Weights of a small GPT-style language model, trained from scratch on English Wikipedia.
Architecture: LayerNorm before each block, biases, attention and MLP in parallel.
MLP neurons of a small language model. Each row is named by its layer, matrix (up: input weights; down: output weights) and neuron, and shows model dimensions 224-351. Each number is 128 + 32 x the weight over its row's rms, rounded and kept within 0 to 255.
After each neuron's rows, "fires on" lists the tokens most often at its 100 highest values on Wikipedia text that the model never trained on.

L10.up502 [191 145 146 106 104  82 136  82 180 109 167  53 121 123 102  89 144 107  68 140 133 120 138 177 118  73  98 116 142  94 183 125 123  91 131 127 130 121 109 157 101 103  92  86 155  94 145 116 127 115 144 152 168 136 133 128  97  99 122 197 164 146 128  29 115 171 127  82 126 114 113 177 130 116  66 125 130 139 166  91 146 113 126  92 162 164  83 154 128 160 138 116 138 205 146 129 151 134 111  57 153  80 125 140 132 179 124 160 166 181  76 144 123  95 109  56 117 131 145 114  74  65 103 140 135 107 152 165]
L10.down502 [142  34 155 161 117  74 110 125  29 146 139 194  91 143  83  97 164  87 120 109 129 142 163 112 160  92 169 119 138 126 157 106 168 135 112 154 162 140  68 145  99  79 135 109 149 103 106 167 161 105 148 146 107 109 164  60 135 151 150 116  79 123 137 130  81 149 166 150  71 138 117 181  21 121  71 104 221  37 101  73 150 131  94 144 152 123 144 183 139 109 113 157 112 133 104 108  77 121 121 128 167 174 134 151 116 179  94  84  66 142 145 129 141 135  76 117 155 161 197 169 161 137  92 150 168 142 176 111]
fires on: ",", " | ", " ", "."

L4.up300 [ 78 109 143  60 126 138 139 103 132 103 147  98 101  89 138 170  97  96 117 122 121  83 125 165 161  84 161 166 126 146 139 129 149 183  96  94 154 105 116 146 110 119 124 122 152 178 121 109 111 115 123 139 121  70 139 144 128 145 120 112 157 131 159  97  85 104 130  98 151 106 121 126  99 179 198 128  77 102 132 105 114 155 154 103 121 141  68 169 153 201 180 133  89 140 128 142 137 142 107 122 142  76 112 132 107 146 109 119 130 134 111  87  69 107 130 175 124  97 112 127 138 138 114  77 157 146 109 117]
L4.down300 [135 107 135  83 208  69  85 125 145 119 129  95 153 198 113 138 142 151 148 101 141 162 135 125 168 138 104 130 163 165 125  96 130 157 106 113  85 105 159 129  92 119 101 113 131  94  90 119 134 129 140 121  82 135 161 134  84 113 134  70 148 129 156 112 105 105 135 108 130 204 153  79 114 187 123 132 127 136 148 169 113  60  88 122 110 170 132 138 151 160 134 140 179 117 149 124 143 122 143 125 174 102 108 137 154 147 117 140 132 195 120 117  87 120  43  94  99 172  87 111  93 185  96 105 148 126 113 162]
fires on: "ro", "re", "n", "os", " al", "ar"

L10.up406 [138  86 145 114 144 139 144  90 113 117 157 149  74 142 108 166 134 120  65 115 177 142 135 149 165 148 117 141 101 168 103 198 101 136 145 117  69 111 163 131 123 201 134 175 192 111 109 135 119  93 142  92 165 183  80 128  74 128 117 159 132 112 123 124 144 108 103  97 113  72  79 145 153 117 169  98 135 127  63 144  77 162 147  96  90 193  76 150  53 136 172 131 142 142  98 137 149  77 109 113 119 147 122 113 102 106  90 103 151 160  69 141 161 117 163 124 150 118 102 119 121 117  54 131 115 183 104 195]
L10.down406 [111 162 104 127  71  96  56  86 117 173 178 120 111  89 127 112  96  99 138 171 123 160 170 107  52 137  96 158 149 143 119 140 131 133  89  63 129 184 129  93 155 173  52  96 117 122 135 112 142 158 127  81 151 135 165 111  88 128 137 107 130 140 127 131 100 130 109 126 161 133 179  82  92 128 125  86 108  65 125  94 148 128 101 130  76 230 173 105  91 122 102 110 150 103 156 145 122 148 178  87 128 212  71 153 100  96 120 113 159 127 141 160 155 113 152 154 139 175 113 132 164 103  92  94 133 128 128 154]
fires on: " as a", "S", " A", " | A", " a", "- A"

L2.up877 [134  95 187 160 127 126 116 119 146 118 134 197 112  47  86 156 159  79 151 177  84 117 161 177 142 139 137 116 126 126  97 145  80 155 158 158 167 111 112 119 129 139 173 158  80 111 113 119 112 155  51 123 121 134 147 153 113 126  79 112  85 154 121 122 105 171 127 145  97 140 198 138 123  98 136 131 120  97 161  99 104 187  99 124 134 107 112 116 168 121 119 108 106 162 139 153 129 122 147  84 169 125  78 173 102  44 134 131 119 118 141 126  47 157 144 126 177 105 144 134 131 102 149 169 100  92  76 110]
L2.down877 [169 171  99 129 124  91 155 108 160 160 101 152 164 150 131 103  68 129 135 111 115 128  80 104  70 157 139  86 105 132 116 131 181 143 157 124 166 103 153 180 202 164 163 163 117 123 157 147 125 166 109 173 152 100 126  87 123  95 108 147 175 103 176 140  80  92  95  80 145  77 106 137  76  96  98 135 109 123 171  86 151 108 139 135 108 103 121 129 203 117 141 109 160 157 157 153 139  91 139  58 109 129  81  96 120 137 103 123 123 115 120 111 144 138  78 188 101 115  89 155 164 136 125  89 131 104 215 166]
fires on: "act", " book", "c", "\n\n", "pro", "am"

L7.up1144 [141 146 123  35 125 138 131 104 106 157  93  84  70 131 132 157 170 165  90  83 140  92 156  90  56 161 129 163 168 139 110 153 162 164 164 183 127 126 164 142  82 108 116 124 158  97  92 106 112 120 107 148 125 163 137 162  92 138 143 156 171 162  99 123 129 166 152 102  86  85 109 119 171 102 152 144 143 142 123 106 133 109  99 187 103 137 142 124 100 105 114 139 138 165 135 174 158  98 174 160  94  96 145 128  98 120  99 155 140 162 154 144 136 161 123 101 157  94 144 158 109 160  82 143 136 110 195 126]
L7.down1144 [146  83  82 125 133  81 166  66 115 139 133  77 105 142 122 157 127  84 134  89 144 140 121 142 129 101 131 143 161 145  83 191 105 165 124  96 127 105 140 135  71 179 128 110 172 112 186  62 119 110  92 132  79 118 117 178 123 152  61 164 124 157 119  96 170 122 113 100 100 152 170 127 127 178 175  68 145 169 109 107 117 171 121 165 101 136 118 156  83 120  81  86 157 156 156 128 108 148 139 131 136 202 129 127 136 104  38 109 120 116 115 163  66  98 153 105 103 191 135  68 162  98 154 149 159  77 178 129]
fires on: " D", "it", "res", "ig", "re", "ir"

L5.up966 [179 131 164  87 193 119 135 106 188 165 149 133 111 106 126 150 100 184 180 114 171 105 167  73 205 137 112 134 115 165  91  84 152 134 155 121 154 175 179 143 113 123 125 133 104 111 104 150 129 107 154 126 128 193 174  98 156  94 129 154 127 172 105 140 107 113 110 150 124 104 113 163 113  68 119 190 109  92  83 142 101 103 164  89 123 114 140 148 135 126 172 121  93  74  98  92 128  90 139  49 144 122 151 110 168 119 108 109 154  87 153 115 168 117 167 180 119 144 148 138 138  73 139 130 113 171 150 151]
L5.down966 [109 157 103 163 192 137  71 136 128  85 122 169 139 138 140 139 171 118 151 121 113 146 169 217 143 162  84 117 188 140 143 114 139 142 110 160  76 131 145 152 145 125 110 165 148  69 103 159 188 165 133 137 156 127  88 122 134 198 129 122 113 123 143 180 109 120 107  79  92 137  61 103  96 120 100  88  85  64  82 123 113  82  97 157 168 143 148 122 122 120 132 112 121 141 160 156 114  90 160 107 157 138 127 161 151 145 144 147 144 122  86 142 175 127  41 167 131 173 131  88  65 141 188 137 123 140 101 150]
fires on: "ri", "a", "cept", "ro", "ode", "com"

L7.up454 [143 146 152 126 138 144  94 110 189 212 169 134 135 166 120 159 102 129 191  78 180 149 144 152 117 125 185 168 106  89  92  40 108 101 105 135 131 156  64 132  29 153 109 148 143 110 135 128  57 159 115 176  96 137 116 141 146 113 104 175 138  90  74  79 131 176 122 103 136 131 119 100 166 141 106 180 106 157 118  47 162 124 146 162 103 154 153 117  99 163 145 140 144 153 125 100  81  72 108  85 110  97 192 152 136 105 142  82 120 160  87  94  72 140 149 156 149 155 100 119 129 110 138 206 126 152 115 116]
L7.down454 [171 134 103 150 138  89 127 134 124 162 124 157 153 170  75 115 115 171 138 126 155 178 107 106  47 122 138 136 134 142 159  67 128  89 134 120 159  71 118 109 127  92 100 158 154 146 118 130 135 182 148 125 132 138 151 126 151 114 124 115  46 106 153 140 140 158 174 134 170 118 149 131  94 107 187 127 125 178 171 168 149 108 127 139 114 102  63 131 110  99 182 121 149 132  77  86 140 138 122 131 126 135 111 146 123 148 124  46  57 114 141 112 174 177 157 134 143 124 101 108 193 119 154 153  73 127 128 119]
fires on: "h", " or", " Wh", "th", "arl"

L10.up86 [ 89 114 146 155 117 146 134 128 143 147 153 120 129 155 181 144 116 143  69  53 137 126 144 125 138 179  89 108  93 140 178 115  69 154 175 139 141 114 156 120 115 133  79 113 151 147 136  89 145 107  97  97 153  66 145 133 109 112 134 107 160 168 163 115 130 158 121 105 114  99 121 114  98 123 176 121 117 104  94 102 111 126  83  88  81 171  73 127 118  95  89 131 122 161 111 139 188 116 147  99 157 139 122 118 150 128 180 157  99 207 150  85 127  93 153 120 119 108 121 100  95 117 147 155 116 122 111 103]
L10.down86 [146 132 160 103 109 153 101 121 162 174 130  84 117 146  73 163 126 127 124  81 156 158 172  85 126 116 140  99 110 184 121 120  61 111 197 162 158 140 147 107  85 167  66 173 150 161 113 172 129 157 121 189 137  43 115 146 151  86 182 121 161 124 170 138 148 160 138 141 105 151  87 139 109  87 123 126 156 120 141 138  98 130 117 150 197 113 158 203 131  88  97 127 120 132 106 105 134 112 204 123 184 113  87 115 147 124 158 116 120 120  88 146 134 115  94 131 111  89 168  97 163 122 120 125 120  78 112 123]
fires on: ", she", "ly", " he", " she", " She", " be"

L9.up167 [114 161 130 112 120  74  98 115 111 214 156 171 115 136  99 143 116 106 182 112 145 114 126  85 170 105 127 162 141  99  69 107 118 123 161 124 102 133 122 124 151 129 150 177 120 114 205 111 148 156 101 139 164 187 119 118 124 136 152 155 136 167 181  88 138 111  90  79 124 104 119  69  79 127 117 114 171  85 140 209 129 118 140 105  62 181 131 130 100 149 129  82 112 106 134 118 135  82 106 131 109 172 172 118 128  49 126 120 139 131 190  96 193 144 150  93  97 123 133  99 156 164 178 120 126 166 164 114]
L9.down167 [ 98  97 149  94 136 134 109 115  85 147 164 151 123 121 185  66  82  77 115 141  61 148  67 161  83 133 119  99 138 153 120 102 109 135  86 141 131 119 106 174  85  84 197 148 138 179 115  44  79  81 134 145 134 119  65 119 175 102 151  99 109  79 118 151 151 201 169 116 142 141 151 178 139 184 107 193 148 169  90 153 144 138 191 171 104  91 136 162  84  94  96 101 129 136 121 167 168 137 124 131 109 114  98 137 117 103 116 126 179 130 143 119  99 155  63 118 127 106 118  63 120 134 121 173 131 143 131 105]
fires on: " in"

L10.up33 [154 166 134  71 144  67 197 173 119 138 141  95 108 108 149 175 180 177 122 129 164  94 143 145 140 164 124 128  78 136 176 152 135 124 120  98 121 174 120 131  85 131 125 125 131 149 130 180 107 131 123 152  89 133 179 139  98 128 138 101 135 140 174  76 102  92 140 120 128  83 191 153  85 118  92 179 130 146 163 123 113 108  88 177 125 144  52 111 121 131 166  97 142 111 109 148 145 139 144 149 126 128 159  97 167  93 111 145 159 150 111 165 158 111 111 136  78 161 121 146 100  65 136  75  63 127 186  89]
L10.down33 [137 130 136 160 155 163 148  50  68 145 109 129 147 152 122 101 159  94  47 122 164 126 138  98 110 120 110 118  88 168  88 120 125  87 120 126 117 119  92 133 111 150 144  91 119 196  97 177 156 139  38 124 168 136 136 145 121 151  88  94  68 168 123 110 125 159 120 125 165 151 135 155  43  98 109 128 179 105 155 120 162 143 150 140 136 164  89  97 101 101 115 127 120 138 116  97 107  70 103 124 211  77 141 121  25 166 204  95 158 146 163 148 111 120 117 130 140 108  77 180 117 113  90 104 154 115 140 142]
fires on: " | ", "–", " were", ".", "iz", "On "

L10.up1031 [161 110 107  80  96 144 104 220 119 145  76 142 123 137  78 132  94  84 111 138 155 125  72 103 133 157 135 135 143 131  85 108 141 116 114 114 115 119 152 130 171 168 163 164 146 166 124 123 115 164 139 180 135  63  90 101 138 120 167 157 114 109 164 191 181 142 109 119 130  93  90 156 115 119  80 112 108 127 173 154  80 148  90 128 169 156 108 144 101  96 120 113 163 113  85 113 148 133  85 119 150 169  83 149 153 150 176 116 131 164 119 142 155 114 112  94 163 104 147 113 202 142  69 146 154  87 125 155]
L10.down1031 [131 104  82 123  92 164 141  71 179  33  99 129 132 128  81 195 132 153 221 164 185 135  94 118 134 196 109 134 131 108 148 106 159  73 105 143  76 134 133 151  98  94 138 140 116 132 151 102 177 112 114 104 137 137 123 174 149 138 131 182 115 148 114 111 115 108 119 123 142 164 138 113 106 166  82 108 114 190  70 128 157  89 130 140 107 158 145 140 142  91 140 124 116 125 133  83  78 113 132 115 133  80 143 111  91  96  92 116 160 140  83 161 116 138 132 175 186  89  79 130 118  20 134 128  64 164 103 151]
fires on: " H", " Bl", " B", " G", " h"

L9.up257 [ 89 105  87 128 137 137 169 143 210 108  98 102 133 127 118 150 106 123 175 100 175 135 154  86 150  60 118 110  81 101 135 111 111 165 148 136 117 101 102 120 160 186  95 124 149 112 162 170 140 124 134 100 106 156 160 166 140 109 159  95 159 146 181 137 131 157 176 113 166 130  98 161 124 101 123 115  75 145 112 140 142 142 188  75 139 177  91 146 139 163 191 135  76 131 124 135 116 144 178 108 118 129 101 121 131 165 103 118 108 115  91 176 138 132 144 142  94 100 168 112 146  95 213 175 111 151 111  99]
L9.down257 [128 142 152 174 155 133 156 151 182 183  98  96 107 108 164 152 111  95 115 145 179 119  86  55  85  84 156  80 125 165 120 143 125 159 202 120 130 165 143  95 138 121  90 125 121 134 149  96 101 122 170 149 174 122 172  81 121 106 111 140  56 138  97 164 174  96 134 124 111 122 121 117  88 130 117 125  93  61  98 147 106  75 111 137  86  97 136 143 107  86  83 105 146 109  78 161 140 120 131 110 130 119 133  92 142 130  74 168 177 143 114 105 100 115 126 119 215 169 121 177 164 115 150 142 125 122  89  96]
fires on: "r", " K", " c", " an", " g"

L9.up122 [139 123 182 124 106 120 137  57 146  87 174 109 156  49 106 143  99 142 150 130 125 111 141 183 172  81 107  82 144  94  98 144 126  83 189 100 125 187 106 141 106 118 168  84  39 181  95 114 102 170 177  98 170 146 135  94 114 106 104 114 152 162 105 119 150  81 112  76 106 116  41 107 100 167 109 102 133 164 106 151  84 168  91 123 173 133  93  93 118 178 152  84 105 122  98 122 129  97  73 117 122 174 165 138 141 109 144 193 185  87 109 191 121 134 111 147 130 139 145 142 115 127 156 138 114 114  92 106]
L9.down122 [115 132  86  79 133 102 125 104  76 149 132 119 145 140  58 129 100 111 122 121 164  99  69  99 107  64 169  73 134 173 153 125 157  98 141 127 143 125 185 170 129 116 146 120 110 107  94 176 115 122  99 158 134 128  69 142  98 104  67 153 156 119 102 111  96 187 145 136 102 159  35 124 102  90 128 124  67 117 153 144 120 111 135  90 128 135 119 118 118 147 189 176 132 105  57  77 161 119 162 170 158 178 143 126 144 114 157 110 157 100 142 122 121  91 101 123 133  81 178 105 172 117 105 143  90 133 100 158]
fires on: " a", "1", "2", " del", "l", " la"

L2.up168 [115 188 139 101 158 212  71 133 156 142 142 157 137  94 207 115 104 109 133 141  81 138 133 119  91 101 138 121 113 137 103  68  86 149 119 105 211 111 142 141 100 129 143 130 104 112 143 119 106 167 111 136 126 114 128 163 102 232 124  83 105 106 131 169 121 163  92 101 161 138 127  81 114 195  96 165 146 122 129 137 168  97 172 145  95 131 139 160 143 109 117 131 131 125 106 108 170 166 141 175 110  97 184  79 124 170 142 103 118 154 120 150 104  86 172  94 113 105 126 132 172 107 105 126  61  97 149  80]
L2.down168 [149  88 133 164 123 114 148 136 150  62 110 129 119 151 113 171 127  69 133  85 164 103  89  87  91 177 107  87 155  80 143 157 165 104 140 137  34 142 101 123 153 138 122  88  80 141 132  86 151 130  79 131 157  69 116 121 146 100 187 167 127  84  95 108 110  98 157 142 110 101 112  88 208 119 124 111 103 118 144 140  84 172 101 135 156  97 115 161 109  98  97 137  45 116  80 132 104 109 131 153 118 135 131 176  96 120 108 129  95 121 101 172 121 171  73  99 108 154  65 112 151 132 167 166 148 103  61 153]
fires on: "os", "ie", "old", " sh"

L7.up414 [171 152 110  97 156  86  86  75 121 127 121  83 150 198 125 158 167 127 206 140 130  66 151 136  82  89 116  65  97 129 136 143 154 179 138 131  87 170 206 136 143 102 133 143 108 104  86  89 133 122 115 127 123 155 171  85 113 112 117 166 110 156 164 129  52 116 162 101 162  74 132  88 111  90 154 160 127 133 107 168  95 124 173 117 158 145 122 132 127 103  70 104 168 121 132 102 128 142 101 122 146 150 158 134 149  70 143  81 102 125 186 146 131 121 155  66  90  84 166 147 154 117  91 202 156 147 142 168]
L7.down414 [133 167 184 112 147 167 130 150 146 156 128 125  76  98 106  99  94 124  88 124 155  68 125 136 111 138 123 116 122 164  84  75 115 104 114 145 160  87  54  76 149 114 138 151 137 174 141 156 122 153  90 118 148 155 137 192 107 165  93  99 117 127 160  85 157  78 128 125 109 169 146 144   0 153 125 135 140 138 100 139 133 118 178 126  93 127 125 111 148 133 133  74 147 175 145 109 123 116 104 115 108 102 145 164 150  95 152 115 108  72  99 130 125 226 108 123 137 132 119 116 118 102 165 102 133 142 129 111]
fires on: " in", "ed", ", in", " the"

L5.up260 [ 84 175 131 134 147 125 105  56  88 169 147  54 139 137 158  91 134 125 147 104 141 129 118 140 109 146 159 117 112 168 143 112 171  71 146 192  80 160 185 105  96 119 120 132 128 142 145  66 175  38 147 107 131 110  96 127 125 118 146 122 191 158  82 137 150 153 126 159 109  93 183 102  93 113 103 114 171 115 146 134 186 158 131 122  65 113  47  97  75 116 136 182 139  42 117 127  77 165 130 144  71  51  98 135  77  96 129 142 150 129 110 150 100 147 147 146 166  84 124 174 165 142  98 170 121 122 151 186]
L5.down260 [170  47 118  87  88 148 192 133 118 145 117 106 155 163 158 133  94  99 198  83 122 162 140 155  96 168  79 144 132 125  63 100 164 115 153  76 144 130 106 157 123  78  94 124 102 178 117  96 136 150 154 138 108 154 113 170 139 147 131  81 166  65 152 211 144 121  87 109 133 145  69  80 128 110 139 126 100 118 158 119 152 121 128 106 144 132  77 136 105  66 129 120 164 129 189 159 130  50  88 162  96  96 193 107 115 121 154  83 122  89 116 129 117 184  77 174  81  99 116 118 105 117 131 107 107  96 119 123]
fires on: "l", " El", "is", "re", "ir", "ll"

L10.up216 [150 137  77 137 159 141 147  92 122  94 162 144 168  75 186 190 169  89 147 112 106 120 137  65 200 141 136 121 127 142 155 145 148 157 142  95 144 163  99 155 137 127 145 168 131 163 110 137 131 110  86  99 130 158 131  96 176 118 139  93  82 169 131 108 155 209 140  99 125 131 102 203  95 140 101  80 117 129 128  74  98 165 112  82 128 107 145 111 123 151 140 156  74 109 128 101 111 125  70 100 134 110 100 152 154 107 116  87 132  99 126 182  83 134 106 131 124 152 172  93  87  97 117 101 164 117 180  49]
L10.down216 [ 93 133 118 141  84 107 162 143 135 157 127 145 142 140  70  96  73 105  93 117 115 154 141 146 110 100 161 103  97 115 121 166 143  88 121 100 170 146 107 122 157  66 142  61 172 121 150 113 119  63  77 131 120  95 109 149 107 129 153 167  96 130 136 174 110 143 126  79 133 120 102 156 227 122 148 189 176 122  89 143 126 138 127 179 169 143 116  95  72 100  93 152  82  95 111 171  88 198 144 203  66 115 109 173 147  47  68 156 120 115 140 141  93 181  73 101 136 223 108 113 160 150  99 123 121 120 119 140]
fires on: "2", "1", "3", ":", " years", ","

L10.up101 [103  93  93 138 113 102 138 159 207 128 111 131 155  77 152 138 166 125 112 151 120 102 127 143  96 165 117 168 183 107 163 128 135 100 126 126 186 141 131 104 178 149 114 143 115  77 137  96 109 111 183 100 154 175 103 144 110 144  83 155 112 156 145 118 125 138 161 171 124 143 157 133 151 127 143 136 102 101  44 148 170 196  91 111 127 148 119 142 154 152 118 142 145 172 149 169 117 181 200 155 111  99  75 127 128 144 137 103 163 110 125 117  79  78 167 110 126  52  85 164 138 134 131 202 192 110 180 187]
L10.down101 [ 83 117 151  89 151 147 118  76 132 154 101 178 165 134 104 130 152 139 144 113 115  82 117 124 163 111 103 104 145 106 147 132 179 113 109 169 109  59 160 156  45  69 174 115 111 102 174 120  98 153  62 160 135 142  74  88 165 114 132  92  94  84 143 130 127 151 116 162 145 151 137  79 142 134 159 163  56 125 144  97  95 149 107  94 137 175 154 103 148 124 134 139  95 117 153 157 180 208 161 134 102 183 129 182 128 183 141 119 153 127 155  83 123 108 112 140  97  93 145  98 186 156 120 158 136 178  93  74]
fires on: " an", "–", " r", " | ", " |"

L2.up557 [133 123  80  81 133  94 143 113 144  73 143  60 110 163 128 130 126 168 132 120 147  92 102 131  84 123 137 152  74 140 172 189 170 126 142 111 167 175 180 141 136 117 176 164 109 112 109 174 108 180 134 113 117  76 119 115 163  86 122 122 128  80 128 113  82 139  87 109  54 168 111  61  62  98 108 145 156 108 133 150 119 104 168 157 175 162 138 120  88  91 123 172 126 110 175 151 134 122 135 134  87 151  95 158 109 156 123 109 121 141 139 127  93 119  86 168 167 127 128  85 110 121 159 100 140  88 112 136]
L2.down557 [106  48 114 165 144 173 114 122 142  99 111  76 131 158 143 167 143 107  80 148 110 176 161 178 115 145 116 130 140  80 135 111 108 146 141 100  97  85 117 157 126 213 127 103 142  83 144 110 127  60 138 104 111 149 123 128 143 108  89 157  85 142 139 191 115 174 110 132 153 146 113 176  80 166  72 107 120 147 108  71 140  83 126 126 103 138 156 140 131 145 122 127 150  72 122 102 152  66 147 135  48 138 139 153 188 125 115  81 182 160 161 153 151  84  89 115 123 108 137 231 102 106 161 157  89 129 139 191]
fires on: " ass", " made", " prot", " res", " star", "ters"

L10.up147 [146 129  98 168  87 121 127 158 130 100 167 152 146 130 154 155 162 162 112 146 127 129  70 126 185 149 143 118 180  68  98 124 142 116 100 102 137 133  91  82 105 162  99 164  95 152  98 113  90 124 120 139 109 165 140 112 130  99 155 183 163 152 175 189 176 149 159 170 151  84 230 203 109  70 132 182 166 127 167  81 106 159  98 142 171 137  88 117 139 124 137 138  92  99 116  80 112  62 112 100 103  96 101 111 170 133 157 144  73 133 130 102 113 149 161 141 156 199 162 136 122 127  94 144 170 138 125 100]
L10.down147 [166 134  98 112 123 103 124 115 138 142 102 115 187 167 118  65 146 135 136  99 157 133 185 116 142 167 138 120 153 121  43 104 190 142 135 165 155 148 140 144 132  97 158 140 155 134  98 135  63 188 161 146 151 155 157 102 115 149 138 135 173 198  78  68 129 115 146 123 127  98  60 102  69 139 132 118 175 149 187 165 181 134 135 156  44  97 119 118  92 109  88 165  82 102  69 126 114 170 110 156 103 135 152 134 119 109 122 139 153  99  92  93  56 114 144  49 145 154 103 172  57  94 158  91 118 119 105 155]
fires on: " | ", " ", " l", ":"

L9.up489 [ 98 132 112  99 159 105 131  61 108 131 152 113 125 183 145 151 171 133 150 154 141 127 135 111 198 169  93 135 157 122  98 146 132 123 121 138 167 119 126  74  76 136  80 151 132 122 140 146  66 119 107 116 185 129 133  99  90 139  54 165 167 154 122 101 133 102  75 146 143 154 184 148 194 111 122 113 111 119 114 130 101 129 166  93 167  84 115 118 108 119 122 107 114 129 127 127 109  77  97 122  77 113 151 100 136 133 175  66 111  38 101 110 135 110 100 133 163 167 154 164 131 138 162 123 155 149 131  66]
L9.down489 [151 196  79 157 139 160 106 172 191 150 162  80 130 119 149 145 125 129  98 154 136 141 128 100 108  99  75 128 171 139  99 128 126  96 144 178 143 112 164 156  80 174 149 164 136 136 152 113 148 124  94 146 144  68  92  87 122 148  96 138  71 108 153 195 148 143 170 142 124 159 148 159 186 170  94 151 182  93 132 110 131 149 108 107 151  87 136 118 135  70  58 158 123 166 102 148 146 107 180 154 143  94 136 138 115 144 234 110 135 128 108 100 130 159 146 160  97 127 180 184 215  66 120 122  40 200  75 133]
fires on: " | ", ":", " ", " May "

L2.up1070 [ 81 147 122  95 104 112 126 201  97 155 162 110 100 169  85 114 148 159 119 142 131 120 141 107  99 131 156 119 130 139 142 118 160 101 138  95  86 126  79 153 134 113 159 169 115 182 155  81 176 142  86 143  85 130 126 168 132 163  65 126 162  95 113 122 131 124 152  96 154  90 174 142 105 161 121 198 162 102 103  89 166 129 131 173 107 112  96 123 172 140 119  74 148 126 147 125  63  99 192 186  92 113 164 132  96  80 135 124 130  84 206 166 159 137 100 155 165 143 116 174 138 137  93  77 102 101 143 105]
L2.down1070 [ 99  87 112 101 172 133 177 127 122 114 152  82 135  80 129 118 114  77  61 159 171 143 123 103 163 136 117 110 151 148  77 152 108 137 110 129 112  99 110  85 132  88 111 203  59 128  96 113 123 115 129  76 158  98 194 148  49 130 160 173 147 114 174  80  94 147 101 121 100 166 115 160 129  37 163 134 153 138 165 174  92  68 205  54  85  86 167 169 162  93 101 142 120 105 140 123  99 111 120 102 181  85 138 138 109 146 119 146 109 140 146  90 130 121 192  94 115 106 125  85  52 102 141 116 117 160 125 133]
fires on: "ach", " play", "ay", " played", " former", " signed"

L5.up931 [165 115 132  75  81  89 177 140 132 190 123 168 135 122 164 108 186  74 210 132 105 140  80 103  88 144 101 147 106 111 144  92 165 164 171 161 133  70 155 104  76 142  74 114 152 121 158 178 162 177 129 164 156  77 132 123 117 159 150 176 159  96  88 157 120 126 149 123  91 108  68 149 145 136 140 155 138 145 138 130 121 146  86 174 120  86 119  87  96 100  76 154 170 125  95 128 125 162 135 157 122 134 127 109  76  75 112 164 139  95 130 152  84 112 139 169 135 135  79 172 129 158 105  81 188 121 135  92]
L5.down931 [140 135 139 110  98  84 127 152 167  92 156 118 173 140 145 128 158 129 160 124 162 136 118  95 150 118 117 121 136 163 140  97 110 100 109 193 126 129 124  84 117  87  99 152 143 117  67 132  91 141 141  93 105 166 155 182 155  75 162 166 105 113 144 117 116 141 179 114 141 143 135 131 154 116  97 115 132 197 137 158 141 120 125 183 152 110 156 157  95 145 128 113 113  93 124 148 172 195 106 157  98  88  86 100 181 142 142 117  99 108 115  85 183 195 112 148 115 167  71 216  99 140 103 181 175 126 157 128]
fires on: "ig", "at", "is", "ir", " office"

L9.up415 [119 100  76 101 152 136  90 147  75 149  53 143  88 142  87  83 134 100 160  66 141 151  99 130 168 137 152 145 163 147 162 105 127 156 136 133 162 109 137  99 198 168 160 177  79 113  75  49  96 121 100 159 105 162 178  99 153 125 157 107 121 105  99  95  72 152 110 102 117 113 146 114 179 126 116 184 129 179 139 170 176 183  88 173  97 175 121 145 143 193 165 104 152 134 144 168  86 102 140 167 100  83 115 136 108 141 146 104 150 134 133 159 138 169 112 115 147 141 162 120 110 105  98 164 108 131 191  84]
L9.down415 [185 115 142 119 183 170 163 109 166 151 154 150 111 102 122 136 125 174 135 120  99 139 129 149 103 135 110  97 120 126 127 118 122  85 101  86 124 172 106 129 163  99 120 121 125 116 174 157 179 162 101 100 129  82 122  62 106 152 105 100 190 161 182 119 118 106 116 117 154 128 155 132 199 108 135  91  99 176 198 131 130 131 143  68 173 134 174 137 212 150 120  90 119 135 154 116 184  96 112  50 101  96 117 134  70 163 144 178 124 103 123 146 109  96 123  99 113 118 105 137 172  93 111 156 130  89 152 175]
fires on: " h", " p", " H", " m", " F", " P"

L9.up682 [163 175 127 133 183 114 115 132 179 172 160 119 132  91 127 137 130 151  98 132 114  93 105 133 152 124 114 139 118 119 139 184 147 157 109 146 141 133 167 135 120 111 123 157 127 200 138 114 129 153 200 147  99 117 140  67 163  86 174 106 133 176 160 119 173 179 123 165 189  85 149 192  29 132  97 137 144  93 187 115 170 149 122 145 136 149 107 149 118 164 177 141 139  82 136 126 139 136 112 122  91  90 125 145  90 127 133 135 140 183 107 144 122  98 161 147 170 154  86 117  80  84 121 156 142  39 197 105]
L9.down682 [125 118 167 159 129 118 145 151  80 122 177 165  87 118 145  85 145 138 145 113 127 167 168  53 157 107 154 115 147 110 101 168 157 108 117 129 138 107 119  83  77 116 193 148  78 171 167 128 130 103 124 173 105 154 140 137  41  98 155 133  83 125 112 108 118 142 132 135 151  83 158 109  56 191 117  99  94 114 133  95  88 130 121 114 185  81 109 101  91 118 116 103 111  68 100 134 110 169 177 115 102 141  93 176 126 128 100  99 109 172  98 138  77 101 109 117 139 142 181  88 140  99 132  73  85 171 170 102]
fires on: ".", ":", ",", "2", "1"